Weights of a small GPT-style language model, trained from scratch on English Wikipedia.
Architecture: RMSNorm before each block, no biases in attention or MLP.
Training: a variant of Muon for these matrices, 456M tokens, 6957 steps.
MLP neurons of a small language model. Each row is named by its layer, matrix (gate and up: input weights) and neuron, and shows model dimensions 298-447. Each number is 500 + 25 x the weight over its row's rms, rounded and kept within 0 to 999. Numbers have three digits each. A neuron's up and down rows have the sign that makes its largest values positive.
A block is one neuron, or neurons of one layer that tend to fire together. After each block is what it responds to, as a language model described it from the Wikipedia text at the highest values.

L6.gate236:515510509498501494485452516538497521464481541527525492482540555491526522523476495489465497462508537500537513531486461502496483484430505520498521537565492518456508517499517511477480509485493530519520505554530516507474531487551481468514507517480452502469498523482495446483482493512491554485525488480478484492484509535517477482492461474494489459505495532520535519492533537535470516524505529541540549493499509548518538487490508489460480472488496546472526
L6.up236:540508472479497463496472477502464559520473504539559497511496513513523459489508508526539524494487575490550480540497489488500476452404474540488532509523491509483535530513503493504510499462516499492526497530489495450511474479517524489516488570505508505501504515495486511536480520500489497500525523486523474479475496470551462521511467465480514513497508462502548516497535464500478497540474465522473508501459515494510481527485499497470511499518555526464526
L6.gate311:470482468490520504525522464511458480490487481542501509500495495483476467462479489519515501552524525457491516493470480497527493480532523480517489506494519496485539481531497513498495547509499498519533483494477482498488507491492504504453508484525536517484491481503503513493523493519476506500507497502458475528513546550469483524478479535520546444487519530532458529441531519493514525491486486516514473520500497467525485525496479449490506482518514477504465
L6.up311:466484515484513494523538508552505482507487503509502543517539497514502496520508526495495493453488508504499480473532470508498514473525497489492499517490495439474509516528498560485459480545448543479554505481495494499475530504501523495538523489514523485485533529528527497478508484518516541497463503475505480510517521523450529493452471548515461496475477479461513526535487482505513501549515483521508517491505498517485506460504511472469485540508489481580513
L6.gate657:490486494499534475476476487479465499520487443466478576484501541492512523464530500493522481480529559555506479497461511463516486500524509537478530480521474506516496524480458514491515520441526519535520531433511500559518472463514505506531506503481472531474502544499518458508524544480465559474503482507516527500500505483533502507508515495515527513497480496537468509527488488512543493489498511551498506515515480496503483489472465483496515486541436502528489
L6.up657:457498515576516531498489499480491503476456465532492513532494480457496471479490482521498506506540578538549499486501481484533503494473458540554476499534463513476501526546488478529518474505503486512510519511499459507507503470464481499500522545459461483522466510538488502508503496519470488466545470488553483498490488510494498502487514512512515497518524488525487498506516516498479509560526494508463517547506475509524460510483511508535467467517480480480490
L6.gate691:539459507498546490517536471509533502507525506536460519510505520522525476484510482524519487482463500511506501487507539500516512502474581484492495515495505460580515519504523508529483471519465518491495528536499490513483504464469517557516533538487536449489518516450523485497501484533483493470483519477522506543523445537498462477429533475551501497482517519500532510525512505461504488528500490482515494533492487526505526455500501473505502498465511536471493
L6.up691:470501534503514472492495499539527500476536498517505513480522487445530483514483481490500495452481483528538562520531509522512518495515495512539495526500525495531489511522525522511498517507481481483516486543496456509510508461504496527509546526453556504489515493495509505487482486511529506466495529485504478495546452511548475483457510507538513470490472522503528461562512461451486505510471532463493496510490483511441505494481526471511504509472462553493519
L6.gate787:490473514510488465546501506529525509513527569499508497478481485494514486499477472551536489499497485526505517487485442481483490570520511497470514491504484462518445480493483503482504501480541540513533520493537523524509498527498495501509563526498542542473504469476523481519530478487515572509511519521517482492485493490516531496492539522500523489473478492533490500546493494500502529484504532505486525486475514477468477521560466474508499525532450474511500
L6.up787:484483528518513523462543468505509491491512532492500457492545470529465486485440541510490511484521516504478465529518548483501498519511524473515501530473468493464510518492491471505506486508496473460486508537534522510551508507473480438492504527471459530520510530499531543517563505465543487501514520510474471500484473479479487540477485505479516502479519474535531514456502515520468518524537517518497503499519492468515438478534528494532502446507535505501516
L6.gate800:505522502494529502444501464497448486497499503510479445526515464473461483475509481468471529512518499511486492471501479506493475513497538498540478511530485479530489544480490491492483503517528521510512522517450532522498529538505527442460473479492491502493454473527471504446504497479486502539487506483491485451510515467489473531475480479495496543432495498498532523493506490415469497486485493541461531475482496484485476479433505508537485482501505498493457
L6.up800:528514513461491470519498513529501486501512520502494515463549511514469494501508512530550467490493514499458474521465492508486510520505442503460505492490516493492542538514534477494478489499515513498568474491523511499514508531526529545509500482483479496463494488516539509559511499509540522525506503481511527518509512465477529497468471448480452526496463500481492510468469526499513469483454478475464519520503481455492542499537476530471472510533516489453522
L6.gate807:510466489508497499535459488439532521461444521518497496447511510524473486500472455508526488519485494515507511483512548461463488520465513540516522512479509481504520509526506526509494478516533529492499471536494526478478531496535520506512545527517507480501485496535481495446454473502539553527516492461500503482497516479475525497486473519464526529481494488482496489514492493467521539500498481527498527481508516518514499511523474471514473462490492481476493
L6.up807:522493473501523516467467523474474489481471496498507521479461536522507487493473516499506458509474518514486513466464531498451475443476502492510517511499503467532498550506518499504513501479564496468523496488499531500460452541494533477483527550513514536507482487527438480495530517551504512484438532490517489510502480499517481507492509540480555491528525490507507533491485517510522482523514525555517510477503513494521515465485477476520489504501514486500478
L6.gate879:504446511491535502484514486502543462515516512529484552521487486537531482469489483556539504515524535510487524494479498487490453523514565508530509497524480476526534508491514520518442514507464508503503528531475469518530491506485515456532486529505506524462465543506502514501499489488478514504510508533500451498529495494506470511489546501514484497485485493444549496461474487496518518469463493515439486510470529486531495488515493494489539541492506511484518
L6.up879:505508489507497464537463450516480511511499490518492492477473481517510542522497476484525533488492523521466508490470459474487465524499499471504496476485541477512485469499483522498473484495522546493509471480463513497493499481480559499489534483521507522489476496491492515474514506516505499507485516491479450485505485504502528540478482423553487499521486498496461514496490479477494555550492536470478475512462508481474505500518463534485497499495519481472469
Responds to: Word pieces inside Russian and other Eastern European names, mostly in sports tables (Aleksand-r, Serge-i, Mikh-ail, -ov, -sk), plus Soviet and other place-name starts.

L4.gate427:482510522481471535506516473519497457511467493535518513510422483467504502498533472534520514472482525490517525479457470524523465510547470476486462500486497512509476506519493480487461492518481520491501489540486516539536547517515487450528508489476529508493558479494514506516501489493499537517503480517445456535491528512486474471530501500500519494499533516443473453511448516459472513512479439503500487520468534491465503470501482518468496478507512493440483
L4.up427:474520544490533496507494537539493506521509493505512505521447514477491478482479461478517456528506532511445520497521463498508474538541491506453480519493468483535498518536519492498520501496465545492532544548502503501516522480512504494521548518537507483502448484478500526509498475486505503513514488511497462530513549567561474502466521480513499484446511549515496476497492499488476466505461511495500478478476494497498491512487465452529502484456488481542466
Responds to: Word-final pieces of Slavic and Eastern European surnames and places, often in tables, such as -ov, -ev, -k, -ova; sometimes "Russia", "History".

L3.gate12:517502481494532494512521506493485530511543506468512509503511517500488496525517512465500477502517491508458512519522464488533521502504523509506541511512528455506521506494482542525492491506537526502502515512477478533497529498474515518483513515508515489488525509510537455486483492493552452526482510489539525508524515450468510465523478499508504510476489514503482482459496512506514494478498505507528528495526520516521548524487555508547537512474490487564522
L3.up12:522462486464506469490492506498502542484498535468559468470525486558487466477514509466494469500451534473499506532507441485526531498511473536512463547466506524472503520488511484507523514486469472481482526497454512524508506509518482522545498507443522512472513472481452524520484559506481489490505511512500485494542496483452510508479461496517468480474498487514500487495546481455512492514487495488552504492495502517540549533472511463520516506528485508518469
L3.gate210:492515518513463528523491490518501514510481509452513515476560472497494499501510500537485506524499457501506530528461507483552484495525485549490499510452481503513519461492512503503504485485509459473525452501465477507537509522515498457494519538544514498497493501488542519544500492488481484536487510513582460490520536487476493505478504478519529538521514503450445481483482473521472502493460509509505545511521474516511512479488547501478519488502485511506518
L3.up210:476504542481464520491488528513491520467510493472516499484495485536480505528495522465468511498508485465501469520451520474551454508483512532499504495526545480520539495481487485503480465478526484513500505477501485501493494526507529537446510536519471485508530534482485462494519448470479498495506491508537482533504495517477536493497517495566491502490514504493539523431506545474556516527502516504486556518497496479533487485435509512530517493512463475494453
L3.gate250:501519547461488451546478508524483544488471506462520487468473484475515503554523527483508482528496491475505510526474481485505507458464469493534497471472479491497478483493461495505497544468503488512521513461508474526489484464511484495485507536494496470518501488506511473539486482507493474498515525494526507520502471513475490507481471466553509501467480481515494495489521492513488494490549578537513509529497543449444524502483466532508478518503504457496493
L3.up250:489494489480476468528533515538510493486479508491557504537523484507549496538471522498462475486523519494518501512473515477551495467465469490457496469485500487480456516471468451452480494489486477508488509512535500559533479505488512506506463500493493499495474475511486490542518486509506494507464476486508502499504412520473529453511478551480529484505489477484523476502520476522530454485514481527516481546483518475482540508496460526519436554527479477524497
L3.gate382:462497566504446531460495490476503497475504487442520473531523479561484534467499482461494503511525511569499473557497519484524496461556489542514492482511511538503423477537528517485492513502499541514498524519506492501498547503464541467472517481498467477515471519524529501526520451503505507510524479505483489481507518498519459528542514510499481434524480527515481536522535472517472524525495509482485482542492502545491500527484475501554458528474499471511514
L3.up382:501489538486492546509508513484489464503504504501468488540498537494513515542470519497491517517518498494481492510513466463482511525530485513525492540517499500496544468493497498500554498499514516468474471492470509503533495474522482529505461511532502508492478477496514485524522510527510459500506548481488512474481492525534486510472508480518464479493524531505496466480518517522492511490519477449514480499529497479535501462482465483508463476493494538517514
L3.gate412:494480467497484460498481541511516498545483514476480445491527507499514483488497512549486510494465519489525484520496506556500491543508452474497456513510478497484483496507501476476459456498480506554524493476504475511542512522507516490531502508503506498510526502470464534482506522487523506484539463488525497542474554522491473489488501500532483473491556521509490545477486463543527498536508461481489507425524495507517471482437500499505515432523474507556523
L3.up412:529508510507531535479536472488516495490510485492459469516466523532495477501493500483555513474505507452500541464522498451512472547493493528480521499517478527534515521514511521525501519505512485529492522520450537483505485474418505498474475465467507452528517484505489461532513500503466500471539523525530480509519498479530513478501502492477506553515448505507504487520462522460515507490449506478512487478508530496472477480468506499517538521467522485512512
L3.gate602:485495520468494463509509494494494504510494499540502478518514481521487505451487506475521523553527448510511515483504494485533521506456468516478484501476518540504566530467474478502504486511445515500483525532474489522507480503486517498524540485524455509509483511493476506534468506505546526511483479515549469543455475538528520498483479522478507496496493461471512473519470468490491487526522542504490495518497502504476541484513457468474458465493483472487532
L3.up602:543489509501479486528501469523518520499509485497459499539537481512474536545535488522537511478489452455500460497490491512509509521506463478486483464477527540477534527459495475456521541543521513488516483485487469514499539500526512490514487505539501484517479521486479487498495501487527520536506492479490493473486461497514493494528496508534514503489518494483515517500510450510497481469557515527525502484469464493522475467512522500496484462466478526488529
L3.gate695:525497510479509490477476475530506492450510518504508481465480458527477516491512502500541518524494498475510526484500494517528474480486526480543527506507518485512500528504470511495483504474530453495466504472500506506476499509480546527516504500466525491446526526490524474497520498513507508454537449486517502509469546488473541525504495490497499528507478504490497503524522468469517498493501515516476486494516486482456498457487511548516516481477486511497514
L3.up695:505484459475517495500534494508524544478507535498483492494475490497523471474556478479543538532479487499493489482457514452526483464497522543516526511488515509487493517483516535452448513466515498448500496508499524486487465507501505493446463503483518493523497547484506493512549502505500493481479511454525469492489500502486515544515499454509504510512496493497535466489502464467539531471517516515482509495532495516502480502479459506527534506491503466483528
L3.gate839:531488499503472516528514512522476519471482483440515542473490504532494476451476495475462499515466512520486485500470477533516532479489472553485502498490512502494533508509505491497522534510462519496497478514486447487524510506510494500462502494481529504485533531473517457530499486497521501498513515509538460517445505452462513454549518517525494534446483560491470523477495484486524502511531552495511515485488543519475494513498511489506464470494460493510498
L3.up839:521466525457494506519497521490513530506467500508441547498484481541501523500521552479491504522551530484501489509476488506505500500495514484497442488458519486529515532488489521517505521493490520526505461484521535484512493521527517515490491490513536526475473503475451459556500479531520464523492494489473449527483482477465533444518481497493499522497539498482504487493493484478530511528515476514496525501472491483520461503497563482484447454508518513546496
Responds to: Final piece of a verb expecting an object or clause, often after to or a subject, e.g. expl-ore, evalu-ate, prop-oses, received.

L4.gate50:504502545468499546548442470483484509506487499449491478479506518489477493527477522482524478504493492459524490488469549556525520484480519541510480471464511500473538490505472510488501552505512517500533478510516462504540520563490546476484472489512520548522533493524475495548478482465493505514534522462543502549468507498456538478525504518564485537492512479493492468469465515509517535528499482511508526498479510520493484491504504529504469458488505453534522
L4.up50:510477515463496510496503499544482497508501476479513494462465508516457458483484465502511514504474544505507524557478496495512522477479520533528486499503496498476522511466475524502513502521524536477440491483525489481494480562556506467483540493506514522517523545499505501555499457464508525547491500495485483547464519506493563515522555506570510518480497460479518474457452534480505502465498528499512521509496485494474514534516461508456508511510474518515530
Responds to: Final token of a transitive verb, often its last word-piece, after "to" or "and", just before its object: fin-ance, coordin-ate, restore, direct.

L6.gate169:462493495473524526505509471471490484527475536527496503509511474512481462459490512464479512483473487498528536549536541472478532499517490465546492496523479485522505508516472520509462477507518487445511472451471525462468461556515511513511459526519506478513505499480531499566499483462520497539539480490509524530525458465463497478533537472575446515523497529488447509478436456463458533457501521531505558547509537520526478509472500473504496484539508494493509
L6.up169:508535494513531495514478477495495527512534506439475548504527441506562511500489473538507496532498507543533515506530503509478511537497458475466494513472511496509475485515495540479525497529515506536463521442443481520499513481528500488513525445502473477486501518496558464515475513504496469499530511475514494454526509516431512512498486505492524505499519508482504526443540512455520503490494463484524508456521508507496543516492503522512493444541500537525482
L6.gate172:512469541462477472485510518478517499519484469495534509482498468532474507492487479439482484548512542504521493485504493498473500457461472475480553483457512477488501462455512481506488519510477503497525509541466497529521463499497487486487479513431543523466483489482518469516512503540484484491507477493535492508501551488486501472514526472504510502504507525522514461489515510485479551526531511528531498504467495504492502555490476475507497513516521473493480
L6.up172:508494506491526566456510517472474525447497523476464545501499550483519480494496488488472465508501518464536487513485472549484461510474532543516475507495499503505497473491520488511475555507478537480495504483500500500554474529540515508498519456472490513473509502492507489502469488495474488453458529460504477517447503491482516445497523508490488533517469517500498478464468535501453505519526488488518486528488466470520536506495505452492518491465488459504494
L6.gate248:499498498503499462477505532519485497496509461504514540496501507502517471493490510516492527503484514507492460542480502509515531502461491507515532504493493514490519477498462470477471519480530505487450469508521485514504540550505502477527517479479522504491499515539541445542507502457500517493502497501501520522464516480474498509538456504504471547530492544485463484508505497468511457509479533504527502476493547542497482522446477490516515546444486476506504
L6.up248:475497496536481506538492550479486506469504485472481502553474507460546508546505526491513504506526515425517473513523502505518491514494473477483447511482519476528505458481492525507504540470501527485508448496540503468519519454497503476472468523528513510489509481473457477538517503513473495501496510462516495480523514495516556509459501462513469497511535518483478505492476512491514472531510464519512520522472489474510507490501501497497478510474504484564507
L6.gate443:516482543509509485510500455545472464492525439498519483495544433515507519494491485493518506539500492474482514539481475469496486515491489537473474519496507529514473487532492520483480486523475539482496565499475512493492494551517505502511455481469525478527511518508543478538504532434483467557529494491514500519536543532504514492497517511527519518508464481515449484512494481473518503487522495504501531558502517529511506482456517540468558492489494505542493
L6.up443:473564509468514545467491479476583536494471511510486536495512468505471521449488482480511520462501483538458497519514487555474515501490509504551511466500532501508508460476458459503479477534501496502498489495491523479506518506498533451489510512494478486444540561517541475504524448476452505470506491517525477502549501513480532523505535447509473503526460499527495493480512484551518521494473481517493527497539548492529525484480526499479488495507516520546523
L6.gate527:487522523505485490498546511525504516535475546518511514476509498492459517532462476549486494533543556516530493450487493467481502511473525482528526481453510518514499509500467497450523562500489517489528475580538514495531529511508479479555494510489487533524499532466501486521497444507512493465514506503508476536520478478470509454508528506504551546496506532525513480477497516504481502473482494487475490541457479521478472536499503522510514486490485482531499
L6.up527:525503507473463507491492467469495491497514510483466498504524523501504456509442542526544539538467528507456502534479469490530510513482497509475514532473513565499503504481475528484485477466471486482520461502445513523502465497482568507487477492493526470442476515564495526496548489520523562509512475470506467555511493474519527528526537496528515501551520490518483500485500501518491484502549498507477551463491506522477503495473510524445538479497493510482528
L6.gate575:423487527475507553485506516506521468471504527521515508531487471550546536525470509482463449495467479504482537477494509490500447489486507524548493506463494525516524463495548497498504516538488528475514548486533498499495532464547495475503505519517521500484497483507470490504509488510485472506500478521470466524486523509487547485522512548501484472516494467520520492481532471501508480495443524512507525472480495499504502461456509514463519489474502460541538
L6.up575:501488511489493474515513479496512476469493501525504535488529470536499484502503476527474492455508521498534496521491486488535472509495446536488476495524501512516490545482466492462481493511502509432489482469455521516491518517494523539535468449458495486523506533501510512553510471523485465503510483516562510503472488535494506487517490565489481497512481494476484497476486504506505490450478451470482539482529513454496500480533526534526516442532471476479530
L6.gate854:509496477467525520472554496472450516465524522540494533511527452535451540512491505503532502482493532526498494480491501481476495521550489517468524475491494503471486501523491536514511506511535507484555517527481560519504502464460486505468482553543531516470507531529482520508492487469497505517489517501520488476525534494521493496502538496482462535517452519456517491498472468510490500488449517491521446488539482486498470514490522502488515556466516510516504
L6.up854:549489491475482509487540500523510519444552527504500529487503502535512525466508487509471492512517544517496491486488500512484535524513476498524516507556455486524513516486453494497511526503505499510522518534540542513533479502469516505473497476492538493504499485478484490529552508484458467483493488515523480524460540488533514480470507550522479514532472505534527546449497479456449498477488486514530497455503483488513502490461489480484553531479513494496492
L6.gate865:528483526505483529484541480505534487501500473492523503541487496464524468553481569494516503513488468491505540496503495483511477454507509502507526499497521502486458526510490525483477503496477509521484552509504505526513503507481501468508540529538505471513440518470488522541511463475520530497492488481456466530507485493472456472497503521530509537527551514518487459513470510506506525482516503525523498512458527537538454523451497485454469504507462519516474
L6.up865:507470500462533549523566531533448515497478492530499490506497511481512508485496519468499497502487493492523543511475475501541504488503510462501514493488458522499551477526478521453513509508515576490552515481505509522533508505523510473480466519522471480509450523504478460494534503463451525462496512466465504531517501495511517492484475499544484521538529494527486480510522506510469518510529513519511528469478525527509488463539526510499495423463534569533507
Responds to: Main action verbs (or their final piece, e.g. -ised, -ed) right after a subject or to, such as awarded, made, performed, wrote.